config.yaml
n_layer: 14
d_model: 640
n_head: 10
n_kv_head: 5
head_dim: 64
d_mlp: 2560
vocab_size: 8192
activation: "gelu"
norm: "rmsnorm"
norm_place: "pre"
norm_eps: 1e-05
positions: "rope"
rope_base: 10000.0
rope_fraction: 1.0
qk_norm: true
attn_scale: 0.125
bias: "none"
tie_embeddings: false
parallel_block: false
init: "orth"
init_std_qkv: 0.0192
init_std_o: 0.0
init_std_up: 0.0192
init_std_down: 0.0
optimizer: "muon_variant"
lr: 0.00109
lr_mult_o: 4.0
beta1: 0.95
lr_head: 0.00615
warmup_steps: 132
schedule: "wsd"
decay_fraction: 0.309
decay_shape: "sqrt"
final_lr_fraction: 0.02
batch_tokens: 131072
seq_len: 1024
doc_mask: true
z_loss: 0.0001
train_tokens: 900600000
steps: 6872
dataset: "wikipedia_en"
MLP neurons of a small language model. Each row is named by its layer, matrix (up: input weights) and neuron, and shows model dimensions 240-335. Each number is 200 + 30 x the weight over its row's rms, rounded and kept within 0 to 999.
After each neuron's rows, "fires on" lists the tokens most often at its 100 highest values on Wikipedia text that the model never trained on.

L6.up1765,187,205,205,170,160,176,182,153,203,182,165,205,184,225,207,192,205,138,217,179,219,223,223,142,202,179,192,190,228,197,248,133,238,212,201,254,216,160,197,236,180,212,173,226,241,214,225,193,221,230,108,179,223,191,210,179,150,176,257,196,215,157,194,172,244,227,180,188,225,178,178,176,182,238,199,224,146,272,207,190,156,225,227,158,254,206,196,199,223,216,214,238,196,211,219,242
fires on: " Har", " ca", " ad", " prem"

L6.up17,149,184,176,195,167,203,213,129,221,250,182,199,171,213,215,127,204,197,235,205,261,193,233,163,157,238,217,215,209,194,213,176,214,202,154,248,239,228,188,231,263,178,153,111,229,191,212,178,183,187,153,168,233,211,200,205,143,208,231,207,216,188,233,219,254,194,188,182,146,232,234,242,208,185,207,201,190,208,205,221,169,184,220,189,234,251,220,248,224,215,270,198,184,230,207,242
fires on: " pro", " ad", " repe", " prec", " ca", " Har"

L6.up1536,177,187,200,208,255,220,181,146,186,176,199,247,198,192,160,117,220,167,196,210,202,205,200,152,145,153,195,131,231,169,178,194,196,194,245,188,175,171,181,140,199,193,262,284,143,202,225,167,235,197,228,185,225,229,204,205,178,164,201,226,234,183,164,221,167,197,220,246,233,256,216,157,238,190,212,209,219,167,213,188,152,234,185,142,206,212,206,174,242,241,168,187,223,235,224,169
fires on: " ad", " pro", " repe", " prec", " su", " dis"

L6.up1463,195,245,211,226,258,159,197,180,184,184,227,188,177,204,189,207,184,202,222,195,172,236,185,256,203,249,230,175,176,181,146,166,227,190,166,211,166,195,134,217,186,157,183,185,253,264,228,171,206,172,184,157,236,219,153,178,226,223,126,221,215,205,215,228,168,197,220,192,220,179,195,205,235,249,180,193,240,176,227,216,204,215,186,233,195,206,136,264,196,213,185,275,182,244,227,218
fires on: "s", " -", "er", ":", "ary"

L6.up480,225,267,211,203,225,205,159,203,133,223,179,208,185,187,236,169,185,263,163,208,198,211,247,233,158,238,261,208,227,186,196,243,181,216,154,221,197,164,196,167,156,173,203,209,154,141,144,218,141,159,145,215,219,247,200,213,212,158,158,211,226,204,186,195,178,224,208,215,195,172,242,267,179,174,154,206,219,210,243,211,195,196,241,239,195,219,188,163,229,202,237,173,151,217,227,187
fires on: " Har", " pro", " ca", " ad", " prec"

L6.up1593,206,184,198,216,228,141,199,191,150,157,211,207,163,165,253,219,219,228,216,161,220,209,194,203,247,207,229,219,186,208,208,151,219,166,139,169,223,178,203,228,209,196,197,143,195,222,209,190,185,170,203,217,264,183,198,215,229,188,123,173,208,138,231,206,198,156,181,163,167,196,189,181,205,194,195,213,175,228,170,190,192,193,185,208,197,200,249,204,199,225,253,197,177,258,227,243
fires on: " and", "s", " -", ":"

L6.up1320,212,198,186,203,271,218,210,224,182,183,161,190,196,188,203,229,222,258,246,162,214,196,218,138,192,211,205,200,176,194,203,176,203,151,208,176,192,191,280,167,250,191,183,216,196,122,216,184,215,210,149,213,182,176,183,226,173,163,210,208,166,187,205,219,166,202,194,149,165,205,212,159,197,212,192,222,238,185,177,180,238,199,181,232,218,204,210,221,195,204,181,217,202,217,217,215
fires on: " and", "s", ":", ",", " -"

L6.up2150,217,215,184,216,192,186,192,177,244,206,229,173,242,217,202,186,212,215,193,157,245,205,257,210,204,254,188,225,209,185,213,192,177,176,261,256,201,181,193,232,186,185,196,198,268,229,237,220,233,159,215,173,186,173,241,233,222,251,202,204,196,210,187,142,192,250,192,216,219,152,199,231,172,235,220,152,216,172,213,158,218,271,200,215,235,229,168,193,178,211,211,190,205,218,212,218
fires on: " pro", " Har", "pro", " prec", " ca", " pres"

L6.up1592,217,218,203,180,187,203,192,160,225,187,173,212,134,180,228,228,186,201,178,146,177,201,201,181,170,264,142,149,200,181,166,259,169,199,167,219,237,226,198,219,157,196,178,236,192,206,169,210,198,173,212,174,241,208,126,221,233,150,166,203,221,148,206,178,201,193,254,168,193,278,236,163,179,170,204,184,241,177,154,178,139,202,234,169,220,193,165,230,225,195,159,228,185,179,202,249
fires on: " and", "s", ":", " -"

L6.up522,191,176,177,166,200,226,245,174,256,257,184,186,256,189,229,142,195,142,154,250,192,229,215,191,183,215,221,181,263,195,178,217,185,160,160,274,183,186,171,160,156,194,157,263,159,190,194,195,187,218,192,209,227,206,145,212,222,187,189,205,155,170,174,185,235,230,208,182,199,198,170,179,122,235,193,233,204,199,203,220,170,184,209,194,272,204,151,198,173,210,156,218,223,227,196,194
fires on: " ad", " pro", " repe", " prec", " dis", " br"

L6.up1486,210,214,242,152,234,174,166,149,215,241,196,204,163,212,229,134,202,158,198,154,186,189,194,193,206,194,218,231,198,222,220,98,233,205,215,219,195,209,195,232,205,256,247,232,143,204,177,165,206,191,211,193,247,242,176,210,187,195,246,184,199,198,254,185,158,226,261,201,226,227,204,228,197,167,175,234,204,169,223,203,230,227,203,154,228,189,239,199,164,174,153,229,194,189,217,202
fires on: " pro", " ad", " repe", " prec", " Har", " ca"

L6.up1985,232,179,220,212,158,242,118,122,192,182,170,211,176,197,199,178,238,157,216,212,233,220,185,195,201,193,207,160,204,286,232,177,206,208,221,221,242,182,154,200,196,193,245,243,157,187,174,219,257,247,170,150,212,220,194,183,215,147,199,189,256,165,208,230,208,238,209,169,202,172,242,190,163,238,231,176,207,219,166,260,258,238,231,155,213,177,157,212,211,158,243,154,160,174,213,253
fires on: " Har", " pro", " ca", " prec"

L6.up939,246,165,179,174,224,214,225,250,130,206,166,177,193,199,100,214,220,216,242,206,188,126,251,220,197,257,164,173,176,213,207,220,250,205,213,186,223,191,201,138,177,187,207,221,177,176,151,217,170,219,249,198,149,212,180,239,185,138,219,206,172,155,197,141,171,210,167,214,193,186,143,166,155,244,180,263,238,156,153,160,160,193,223,244,205,175,156,184,194,235,186,240,204,263,194,167
fires on: ":", "s", ";", "se", ",", "."

L6.up1992,144,204,160,211,210,223,204,173,198,214,157,234,224,204,152,163,249,167,193,217,188,181,184,234,147,218,224,171,170,158,223,233,248,284,247,241,204,162,258,174,178,205,239,222,182,152,158,222,187,193,172,238,157,168,229,136,200,159,219,209,203,141,165,294,203,178,231,176,175,138,210,209,241,200,219,158,173,197,209,157,200,240,197,138,187,245,198,179,213,171,186,207,192,199,206,228
fires on: " Har", " pro", " ca", " ad", " prem", " prec"

L6.up1897,228,251,189,215,203,209,203,185,199,209,195,165,209,179,174,205,177,181,239,195,186,233,225,213,177,259,173,161,198,183,199,259,214,221,199,172,237,160,188,167,209,176,211,208,191,243,241,204,191,198,215,231,233,225,123,242,162,143,251,191,250,182,174,211,146,213,223,172,256,250,215,178,218,169,209,238,225,201,143,255,193,192,191,213,239,174,226,220,195,165,185,188,223,257,197,234
fires on: ":", ";", "s", "se", " (", "."

L6.up2294,173,216,190,178,196,200,148,207,252,161,227,137,167,197,160,135,225,160,190,208,236,226,192,250,180,186,253,236,192,194,174,166,181,185,163,175,207,185,206,209,150,224,129,186,223,161,216,190,160,198,214,162,216,225,198,198,200,134,163,219,196,193,158,238,221,207,204,241,230,169,269,203,199,186,178,205,220,267,161,242,202,220,260,205,192,153,211,253,180,191,202,212,187,225,197,213
fires on: " pro", " ad", " repe", " prec", " Har", " su"

L6.up2082,165,168,179,191,183,211,197,179,150,237,175,220,188,180,164,145,222,175,134,198,195,254,234,186,242,134,198,153,137,257,202,248,197,206,171,172,206,177,185,207,175,216,222,182,206,237,179,198,223,163,218,242,212,192,199,184,194,177,256,224,226,145,280,279,190,185,227,193,166,185,202,213,196,163,200,197,177,172,132,229,229,232,204,167,234,189,187,222,208,189,176,172,210,223,191,167
fires on: " Har", " pro", " repe", " ad", " prec", " ca"

L6.up933,176,174,200,187,196,222,258,210,253,240,148,160,165,207,244,150,172,271,135,166,194,222,216,201,175,239,124,196,153,242,232,229,206,231,227,245,214,209,192,156,189,199,239,162,153,225,228,215,257,210,124,204,248,175,153,195,167,220,256,170,197,196,227,180,215,166,262,177,171,182,180,164,187,176,249,231,194,157,201,257,205,221,201,182,209,208,220,196,248,152,185,178,215,225,191,245
fires on: " Har", " pro", " ad", " ca", " prec"

L6.up2065,170,186,179,193,242,193,208,208,153,226,186,217,178,197,170,166,176,193,169,227,227,281,242,243,220,281,228,183,208,186,199,206,165,148,199,238,206,235,228,228,263,228,206,156,235,237,211,202,210,189,174,186,202,179,198,180,186,166,196,210,206,177,207,204,210,231,183,186,197,181,177,219,197,215,218,167,213,250,215,193,191,150,206,232,168,218,182,170,145,186,167,222,194,227,196,223
fires on: " Har", " pro", " ad", " ca", " prec"

L6.up2164,210,203,199,193,197,286,177,210,187,204,201,237,157,182,195,135,179,187,171,191,215,201,215,173,231,193,163,173,173,183,213,189,141,212,179,186,215,166,262,186,226,221,254,225,171,234,195,178,151,242,171,209,214,199,208,179,203,197,157,174,170,251,175,177,169,144,187,200,221,264,178,156,214,206,220,215,186,204,191,185,188,240,186,153,216,188,231,209,174,179,163,191,231,187,192,241
fires on: " Tom", " acqu", " opp", " stra", " cap", " bu"

L6.up1951,175,194,202,210,200,176,223,193,231,220,211,248,225,193,217,146,188,247,167,230,258,201,203,158,166,237,175,194,210,149,223,170,209,215,160,177,171,197,233,212,272,215,220,226,237,183,114,215,230,201,230,234,245,255,202,199,167,277,213,201,190,159,213,253,203,166,242,227,201,148,186,122,220,224,184,202,215,194,182,200,164,253,231,232,259,198,197,224,160,208,212,135,176,204,188,222
fires on: " Har", " pro", " ad", " ca", " prec"

L6.up48,208,179,168,234,213,188,212,225,127,184,206,227,197,204,130,168,190,184,205,216,240,245,203,224,216,203,225,221,210,146,190,256,181,171,196,203,243,215,219,222,171,204,220,159,237,172,230,160,237,208,180,143,158,190,164,239,199,213,225,184,209,207,216,188,160,236,228,195,186,178,213,198,240,248,248,227,214,243,208,223,181,232,201,176,191,195,226,174,200,271,145,232,207,186,172,156
fires on: " Har", " pro", " ad", " ca", " prec", " pres"

L6.up1819,158,233,223,188,166,251,168,224,220,267,186,211,181,202,250,173,196,165,208,146,249,199,217,258,185,233,161,200,127,154,180,182,182,195,213,267,194,215,193,225,243,199,182,149,222,265,200,222,194,193,138,189,202,151,180,183,194,187,219,193,200,134,214,187,228,182,152,186,201,195,226,155,199,196,198,209,186,226,176,198,191,215,141,144,249,197,235,179,233,126,256,135,163,256,206,198
fires on: " Har", " pro", " ad", " repe", " ca", " pres"

L6.up144,145,214,166,159,209,224,234,175,212,235,185,222,177,175,176,149,197,157,158,215,189,207,223,177,219,201,177,199,121,176,202,219,209,187,185,208,188,187,205,220,211,171,229,202,212,212,229,171,173,193,159,212,213,177,198,218,206,257,230,179,200,193,207,227,170,187,205,207,193,232,165,214,214,142,191,219,210,210,154,222,210,209,194,202,210,188,144,198,170,182,205,296,199,260,192,216
fires on: " dis", " Tom", " su", " repe", " br", " prec"

L6.up2042,237,180,206,188,213,229,173,194,203,212,218,195,227,171,178,153,111,228,228,142,221,226,241,202,224,289,199,194,220,221,195,189,184,141,213,202,219,182,202,178,205,218,179,188,235,214,205,229,234,226,179,178,243,218,148,199,211,222,194,182,209,239,194,132,244,257,241,244,192,226,163,223,198,238,166,173,183,184,236,210,218,231,169,181,225,220,136,211,234,194,215,160,212,232,227,157
fires on: " pro", " ad", " su", " repe", " prec", " Har"

L6.up912,199,165,201,171,174,209,193,252,221,215,168,137,164,203,202,175,222,241,258,201,222,185,217,254,222,194,135,204,224,230,182,193,219,204,198,170,222,133,187,162,212,204,184,229,106,185,266,178,185,187,180,258,216,172,156,182,220,192,203,188,193,261,231,166,177,182,198,212,221,210,223,206,243,185,188,229,160,221,159,166,205,191,180,220,166,212,244,206,171,159,181,224,219,194,217,210
fires on: " Tom", " acqu", " cap", " Loss", " Ref"

L6.up2505,229,221,200,189,212,224,217,266,185,227,159,170,147,217,160,163,184,143,131,233,206,176,223,218,193,240,188,192,241,208,190,223,210,248,209,265,203,202,176,193,248,181,192,194,220,214,200,173,188,213,194,181,197,193,208,205,173,188,146,220,150,217,196,255,223,142,192,217,230,195,208,216,305,210,238,211,217,242,158,198,188,203,240,220,170,204,206,158,186,189,257,152,193,199,187,223
fires on: " Tom", " opp", " dis", " repe", " su", " bu"

L6.up708,155,228,167,153,185,184,182,164,137,133,181,164,205,184,202,172,236,147,229,161,214,196,241,228,197,226,203,215,177,193,142,237,226,190,197,172,177,185,206,241,183,187,195,184,155,164,200,218,197,199,213,270,167,179,216,196,190,141,185,189,206,124,221,200,216,213,157,228,182,186,238,188,226,192,187,204,140,146,210,190,193,185,209,172,223,191,220,169,181,245,137,268,236,189,225,171
fires on: " Tom", " acqu", " stra", " cap", " bu"

L6.up204,215,250,223,191,206,188,203,150,154,218,234,250,212,194,248,167,175,161,233,204,161,236,224,215,190,241,240,202,225,195,174,202,177,194,205,248,214,215,197,224,169,171,173,282,151,233,159,194,158,210,201,248,221,160,180,207,213,199,182,198,211,199,159,175,229,260,248,174,197,171,201,254,192,253,211,185,237,181,237,230,204,124,198,283,220,265,214,164,211,229,206,242,215,176,227,257
fires on: " Har", " pro", " ad", " ca", " prec", " repe"

L6.up1494,137,223,209,230,221,217,183,182,199,214,221,209,120,179,173,143,219,189,177,193,273,174,194,189,243,208,177,267,272,202,186,234,230,210,195,179,185,258,220,244,184,244,182,221,215,226,215,213,172,179,180,256,200,214,185,198,176,161,158,227,207,135,220,227,177,199,219,217,202,192,215,151,175,139,212,199,182,246,115,182,215,158,251,172,219,153,233,175,158,219,209,248,205,184,240,201
fires on: " Har", " pro", " ad", " prec", " ca", " pres"

L6.up2231,206,171,186,220,163,225,245,76,177,216,120,245,200,211,215,125,224,174,197,194,206,213,157,220,196,179,191,171,176,216,194,156,232,220,239,205,214,146,194,230,138,218,222,199,144,211,172,185,241,192,211,171,205,166,215,189,182,141,209,184,184,163,219,173,183,169,244,197,197,220,167,212,219,159,205,165,214,209,209,224,212,219,168,162,216,203,190,181,201,227,195,208,192,243,204,145
fires on: " pro", " ad", " Har", " prec", " ca", " repe"

L6.up222,183,183,185,142,162,225,226,193,151,208,184,163,179,243,208,223,258,174,206,189,247,212,166,170,189,170,207,180,141,201,228,160,195,153,236,189,208,193,226,210,182,200,166,201,162,162,253,201,213,193,224,162,216,210,194,244,196,173,224,180,214,222,170,222,173,207,200,232,150,218,244,163,215,206,237,220,224,203,210,180,200,219,191,201,225,241,178,206,150,199,150,226,168,214,212,218
fires on: ":", " and", "s", ",", " of"

L6.up1591,226,212,184,212,211,202,217,233,209,230,134,212,165,223,215,171,189,185,179,233,230,260,182,170,199,238,187,191,235,224,212,201,167,213,244,209,175,177,173,245,198,211,176,243,183,123,175,176,252,223,225,212,252,174,214,253,228,279,230,214,192,213,211,236,179,137,272,161,215,179,199,196,225,184,152,163,212,218,136,185,185,217,218,265,253,218,192,185,165,232,259,192,198,207,223,169
fires on: " opp", " Tom", " rep", " repe", " br", "At"

L6.up1814,220,193,238,182,197,241,167,225,181,225,189,193,175,191,147,184,174,192,199,220,225,252,214,155,214,240,198,203,230,236,219,239,230,208,156,230,203,136,185,197,239,161,218,180,207,228,256,194,213,193,83,140,188,171,159,225,144,200,186,214,165,177,206,164,198,163,194,176,185,166,213,134,213,230,188,232,254,215,158,188,209,276,204,168,206,162,193,206,199,242,229,212,221,209,207,207
fires on: " dis", " Tom", " br", " acqu", " bu", " red"

L6.up1959,216,203,200,179,201,181,191,184,205,201,192,244,190,201,168,175,257,241,206,249,211,204,186,184,178,242,276,193,197,182,209,197,194,182,213,218,179,196,182,151,235,207,146,224,204,159,167,221,178,183,216,226,216,281,201,186,195,236,242,209,171,209,203,189,203,176,253,253,181,143,171,145,225,166,252,201,266,224,196,205,187,220,262,220,242,177,201,206,166,285,253,195,210,166,213,190
fires on: " Har", " pro", " ca", " prec", " ad", " repe"

L6.up1430,204,170,147,219,221,185,173,220,183,203,196,217,198,216,249,204,190,215,196,224,197,261,186,194,193,268,225,180,270,213,190,218,194,155,132,247,214,195,146,193,215,217,220,231,200,185,205,216,215,158,225,219,228,216,210,218,255,194,158,229,177,128,181,210,185,160,222,181,164,235,221,270,190,219,180,215,199,153,189,184,182,198,228,216,205,181,212,225,239,233,166,173,188,211,227,209
fires on: " be", "s", ";", "}", ":"

L6.up1022,188,186,198,204,257,194,208,194,166,250,144,207,219,207,233,165,195,177,156,167,225,240,276,260,186,251,202,220,132,136,187,212,196,161,234,162,239,207,219,214,257,167,223,185,214,198,167,208,220,185,199,235,190,171,221,251,227,262,193,214,199,221,214,221,196,236,162,195,154,251,220,143,188,229,213,204,180,179,235,201,250,167,197,160,211,185,189,163,221,216,135,231,206,127,230,236
fires on: " Tom", " stra", " acqu", " dr", " opp", " bu"

L6.up1109,220,236,207,218,214,193,138,174,152,250,179,205,168,169,256,155,183,171,177,215,209,250,216,199,233,235,219,209,178,184,200,200,191,195,179,240,181,225,198,239,174,178,174,168,197,202,142,197,205,234,191,260,212,153,125,195,207,182,118,239,192,154,185,212,217,182,247,209,185,127,192,185,191,218,224,218,203,201,213,217,201,157,184,214,201,207,207,163,214,218,219,223,218,206,193,135
fires on: " pro", " ad", " Har", " repe", " ca", " prec"

L6.up2407,217,189,204,139,192,220,179,220,178,206,193,222,217,175,165,183,169,228,209,148,180,194,200,145,201,203,166,227,178,163,204,219,199,224,233,184,245,232,205,201,237,183,174,240,246,200,211,201,216,218,125,234,208,191,157,206,192,167,199,226,180,224,191,171,225,251,198,219,164,124,149,211,165,170,166,225,199,260,228,209,198,256,205,163,254,210,173,215,214,206,188,201,211,212,201,216
fires on: " pro", " Har", " ca", " prec", " ad", " pres"

L6.up2473,259,199,231,207,225,224,239,159,219,196,195,201,192,179,217,208,213,214,207,157,197,202,169,147,203,278,204,183,206,199,213,264,213,202,178,176,230,137,260,264,126,213,203,183,184,224,165,223,187,202,198,186,219,176,124,193,171,216,233,175,192,205,195,183,182,147,189,204,199,197,223,131,199,213,168,196,209,222,159,212,250,221,219,188,213,195,240,184,249,230,226,218,201,199,158,250
fires on: "s", ";", ":", "l", ".", ","

L6.up2512,144,237,165,164,190,227,284,217,193,142,212,210,170,163,192,140,203,201,220,196,186,227,220,223,215,205,193,195,196,186,165,208,214,164,183,169,220,162,188,186,159,201,210,176,214,226,213,193,178,185,194,192,238,185,183,200,200,230,145,207,177,245,178,145,192,240,233,257,233,232,228,207,208,205,181,161,199,203,156,223,235,234,219,173,235,202,238,245,151,215,176,228,237,217,220,241
fires on: " Tom", " su", " br", " repe", " opp", " stra"

L6.up1783,225,211,241,245,231,190,265,186,261,222,182,219,170,200,211,217,187,200,251,202,206,216,195,176,215,188,181,170,210,225,207,201,168,205,162,203,199,217,157,154,167,201,211,197,198,256,208,212,241,208,179,145,203,207,214,175,196,218,238,220,209,206,181,162,172,224,186,186,255,270,167,173,192,243,221,209,231,237,223,209,213,158,204,196,227,188,133,272,187,193,213,202,159,209,214,187
fires on: "s", "mu", "ary", "ar", " works", "gan"

L6.up1652,237,202,180,198,188,177,218,210,156,238,180,224,216,189,194,198,168,210,196,202,174,186,212,192,231,156,236,190,249,190,178,183,185,156,190,227,177,181,243,256,140,207,179,169,226,175,197,165,227,219,210,108,119,194,149,195,219,208,169,184,233,186,144,196,239,217,193,197,160,167,195,172,200,227,191,252,229,188,166,230,217,213,160,210,231,216,171,189,247,201,203,193,204,202,179,226
fires on: " Har", " ad", " pro", "pro", " prop", " ca"

L6.up803,165,209,193,207,204,218,164,159,208,197,150,211,159,226,224,230,223,215,206,171,183,217,200,171,171,225,183,186,195,178,177,216,243,194,225,258,231,193,215,164,231,210,177,184,195,152,175,210,216,217,199,191,194,175,194,217,221,148,237,185,214,178,163,198,226,171,192,211,201,239,209,191,217,199,145,185,174,168,117,131,173,110,236,167,193,270,192,199,182,174,162,244,219,223,192,190
fires on: ":", "s", ",", " and", ";"

L6.up1867,150,207,207,193,219,201,178,222,214,221,186,149,196,203,273,99,186,210,161,196,234,205,277,220,196,258,185,206,183,204,204,199,184,252,209,182,183,191,177,157,249,213,227,207,236,169,187,186,232,212,164,200,205,201,222,216,232,279,199,158,232,156,178,206,222,240,173,157,216,235,198,203,225,192,226,234,212,189,228,175,215,213,175,224,180,182,224,160,204,122,148,229,210,208,183,195
fires on: " Tom", " su", " opp", " repe", " br", " dis"

L6.up2110,189,218,200,253,216,226,215,214,255,186,225,169,183,210,169,179,220,247,215,189,206,220,221,208,160,212,144,212,172,213,144,224,173,230,173,182,157,177,279,199,163,212,203,191,131,261,200,190,217,172,199,195,154,177,173,178,218,208,285,203,251,218,220,211,151,148,241,204,171,212,223,231,211,107,216,203,204,149,156,209,228,169,237,238,179,217,278,207,245,196,224,229,262,228,216,192
fires on: " .", " acqu", " cap", " Tom", " Loss", " bin"

L6.up2008,134,255,191,205,222,165,214,167,245,195,189,207,130,195,180,142,200,203,191,238,187,243,250,235,176,239,196,217,199,220,175,182,187,205,219,170,138,197,262,187,230,197,223,212,235,191,196,230,149,175,237,293,230,230,209,216,167,262,171,229,185,223,192,188,180,230,208,164,228,219,158,204,209,218,178,205,171,184,193,222,153,219,253,199,203,199,179,198,195,200,190,210,232,262,190,222
fires on: " pro", " ad", " repe", " Har", " ca", " su"

L6.up1288,191,191,160,200,172,227,245,217,136,181,173,222,195,204,188,146,181,171,165,161,212,267,225,175,246,248,191,166,183,149,186,207,186,178,183,131,182,184,258,236,132,225,221,173,215,181,199,154,198,210,255,203,204,172,152,197,206,195,194,219,188,183,245,217,163,197,209,221,236,185,222,164,212,285,177,210,179,236,181,155,178,150,195,218,220,231,222,206,215,238,171,246,213,210,176,197
fires on: " pro", " ad", " prec", " repe", " pres", " opp"

L6.up2181,152,195,219,174,188,137,176,232,208,191,217,177,189,217,221,131,190,140,193,229,228,233,230,203,194,221,220,204,224,263,187,268,162,214,218,232,170,178,185,237,205,213,201,230,133,145,146,223,179,190,124,239,203,81,215,180,207,186,177,199,179,192,172,179,193,170,274,164,175,171,167,215,225,210,212,182,159,188,189,176,206,158,241,244,225,225,234,161,186,209,248,185,209,220,189,233
fires on: " pro", " ad", " repe", " prec", " Har", " ca"

L6.up132,158,199,137,206,193,226,142,217,197,206,230,177,178,176,170,165,206,183,192,218,243,192,204,254,198,196,165,224,230,173,202,179,225,235,280,156,209,229,173,223,131,221,232,200,232,187,225,187,219,219,192,247,222,209,162,251,165,142,190,249,170,182,190,218,194,202,228,185,195,190,181,185,185,160,211,188,239,221,250,235,156,216,163,217,234,177,226,202,169,234,172,235,250,244,194,193
fires on: " pro", " ad", " repe", " Har", " prec", " ca"

L6.up1828,147,162,222,184,232,202,271,199,182,161,205,193,196,230,162,164,171,247,207,194,230,216,172,223,189,243,205,183,160,229,211,198,191,160,195,234,222,222,167,188,142,252,213,212,162,239,147,203,202,185,219,174,207,176,166,205,203,234,197,135,214,245,201,147,236,213,194,210,214,231,166,222,173,240,208,157,246,169,204,206,233,208,192,232,138,244,111,215,241,183,218,187,211,182,221,236
fires on: " Har", " pro", " ad", " prec", " ca", " pres"

L6.up814,206,249,189,194,229,217,138,196,244,158,152,225,166,189,205,242,208,166,239,203,179,137,211,141,181,243,135,207,224,129,246,204,204,194,135,220,208,200,217,155,267,187,189,214,161,151,157,168,200,198,246,248,149,151,176,218,172,196,199,186,217,158,167,202,225,201,195,233,187,171,241,235,168,150,215,160,211,179,204,205,190,155,203,204,199,194,169,180,232,236,167,192,200,152,221,169
fires on: ":", " and", " -", "s", ","

L6.up1086,162,215,180,265,188,176,179,168,208,209,217,226,97,175,200,150,238,146,201,180,260,193,249,254,191,225,248,190,190,169,245,201,190,271,224,193,191,182,175,275,213,179,198,208,230,209,214,203,215,200,220,149,268,211,183,208,193,196,161,206,178,108,207,287,183,165,252,173,177,245,205,223,175,220,169,204,212,157,198,213,206,228,207,157,210,238,246,222,231,172,244,213,183,252,200,213
fires on: " pro", " Har", " ad", " repe", " ca", " prec"

L6.up1074,206,150,180,192,236,206,180,161,201,254,176,186,214,195,201,145,218,270,199,206,190,168,243,197,194,190,229,234,240,213,230,192,256,223,183,232,218,232,201,193,215,220,178,160,221,202,197,219,178,178,185,190,154,212,167,229,161,228,211,210,182,145,203,151,217,256,227,224,148,158,235,209,214,247,156,172,243,120,239,249,172,168,184,220,209,198,222,248,285,264,212,193,150,169,198,176
fires on: " pro", " ad", " repe", " prec", " Har", " pres"

L6.up1014,228,195,198,201,193,249,198,250,228,221,195,225,185,210,225,166,215,217,148,175,209,170,254,135,172,268,202,210,188,216,221,176,165,192,198,241,226,236,227,179,207,196,237,181,224,199,169,179,235,189,157,146,177,195,189,192,215,207,227,220,212,221,214,165,207,157,215,204,173,184,170,184,214,168,219,230,161,158,181,215,200,145,202,162,220,224,199,193,168,208,203,198,169,183,169,237
fires on: " ad", " su", " repe", " br", " opp", " pro"

L6.up6,138,249,191,181,237,214,150,206,245,197,235,217,109,204,169,178,202,203,220,199,236,196,221,254,164,248,180,177,230,195,196,225,189,190,211,204,225,207,159,222,232,136,246,187,198,178,226,183,213,236,192,182,229,207,200,172,194,122,207,204,197,180,204,189,149,199,148,210,168,217,208,201,187,156,199,191,244,163,198,196,165,191,193,194,230,213,229,238,214,203,153,252,159,230,206,219
fires on: " ca", " Har", " prec", " pro", " ad"

L6.up1707,210,169,187,219,228,186,195,221,202,232,184,216,213,174,227,203,176,153,180,187,169,238,234,240,149,238,189,219,187,155,180,241,230,212,178,218,174,239,158,197,193,213,194,177,265,229,231,187,209,183,198,204,224,200,204,202,213,221,155,217,194,162,165,200,185,194,215,217,203,155,173,275,161,191,188,189,228,189,164,235,143,175,215,202,237,228,171,227,185,162,252,233,199,230,209,214
fires on: "s", " be", "|", ":", "ise"

L6.up1677,193,201,201,201,171,164,190,177,168,204,212,192,203,197,225,157,204,141,270,214,218,169,218,167,271,144,220,253,197,254,217,165,231,161,188,172,192,140,166,187,253,200,202,216,182,169,235,235,179,176,211,211,198,171,192,214,208,129,276,184,199,106,223,127,224,231,168,246,187,198,210,165,227,266,167,270,220,151,204,245,174,173,182,213,204,136,187,246,188,213,204,202,167,183,213,171
fires on: " Tom", " acqu", " rep", " opp", " repe", " bu"

L6.up297,246,234,181,158,214,195,205,212,140,221,165,214,248,189,190,143,180,189,258,218,145,256,213,203,189,224,207,137,234,233,209,249,241,155,238,169,215,184,202,208,192,213,217,224,229,201,197,190,224,215,204,139,196,226,185,205,204,204,178,206,169,246,166,152,207,232,219,226,220,170,156,189,178,158,174,151,192,192,228,199,223,196,230,215,148,228,207,235,240,187,178,177,168,205,209,212
fires on: " Har", " pro", " ad", " prec", " repe", " ca"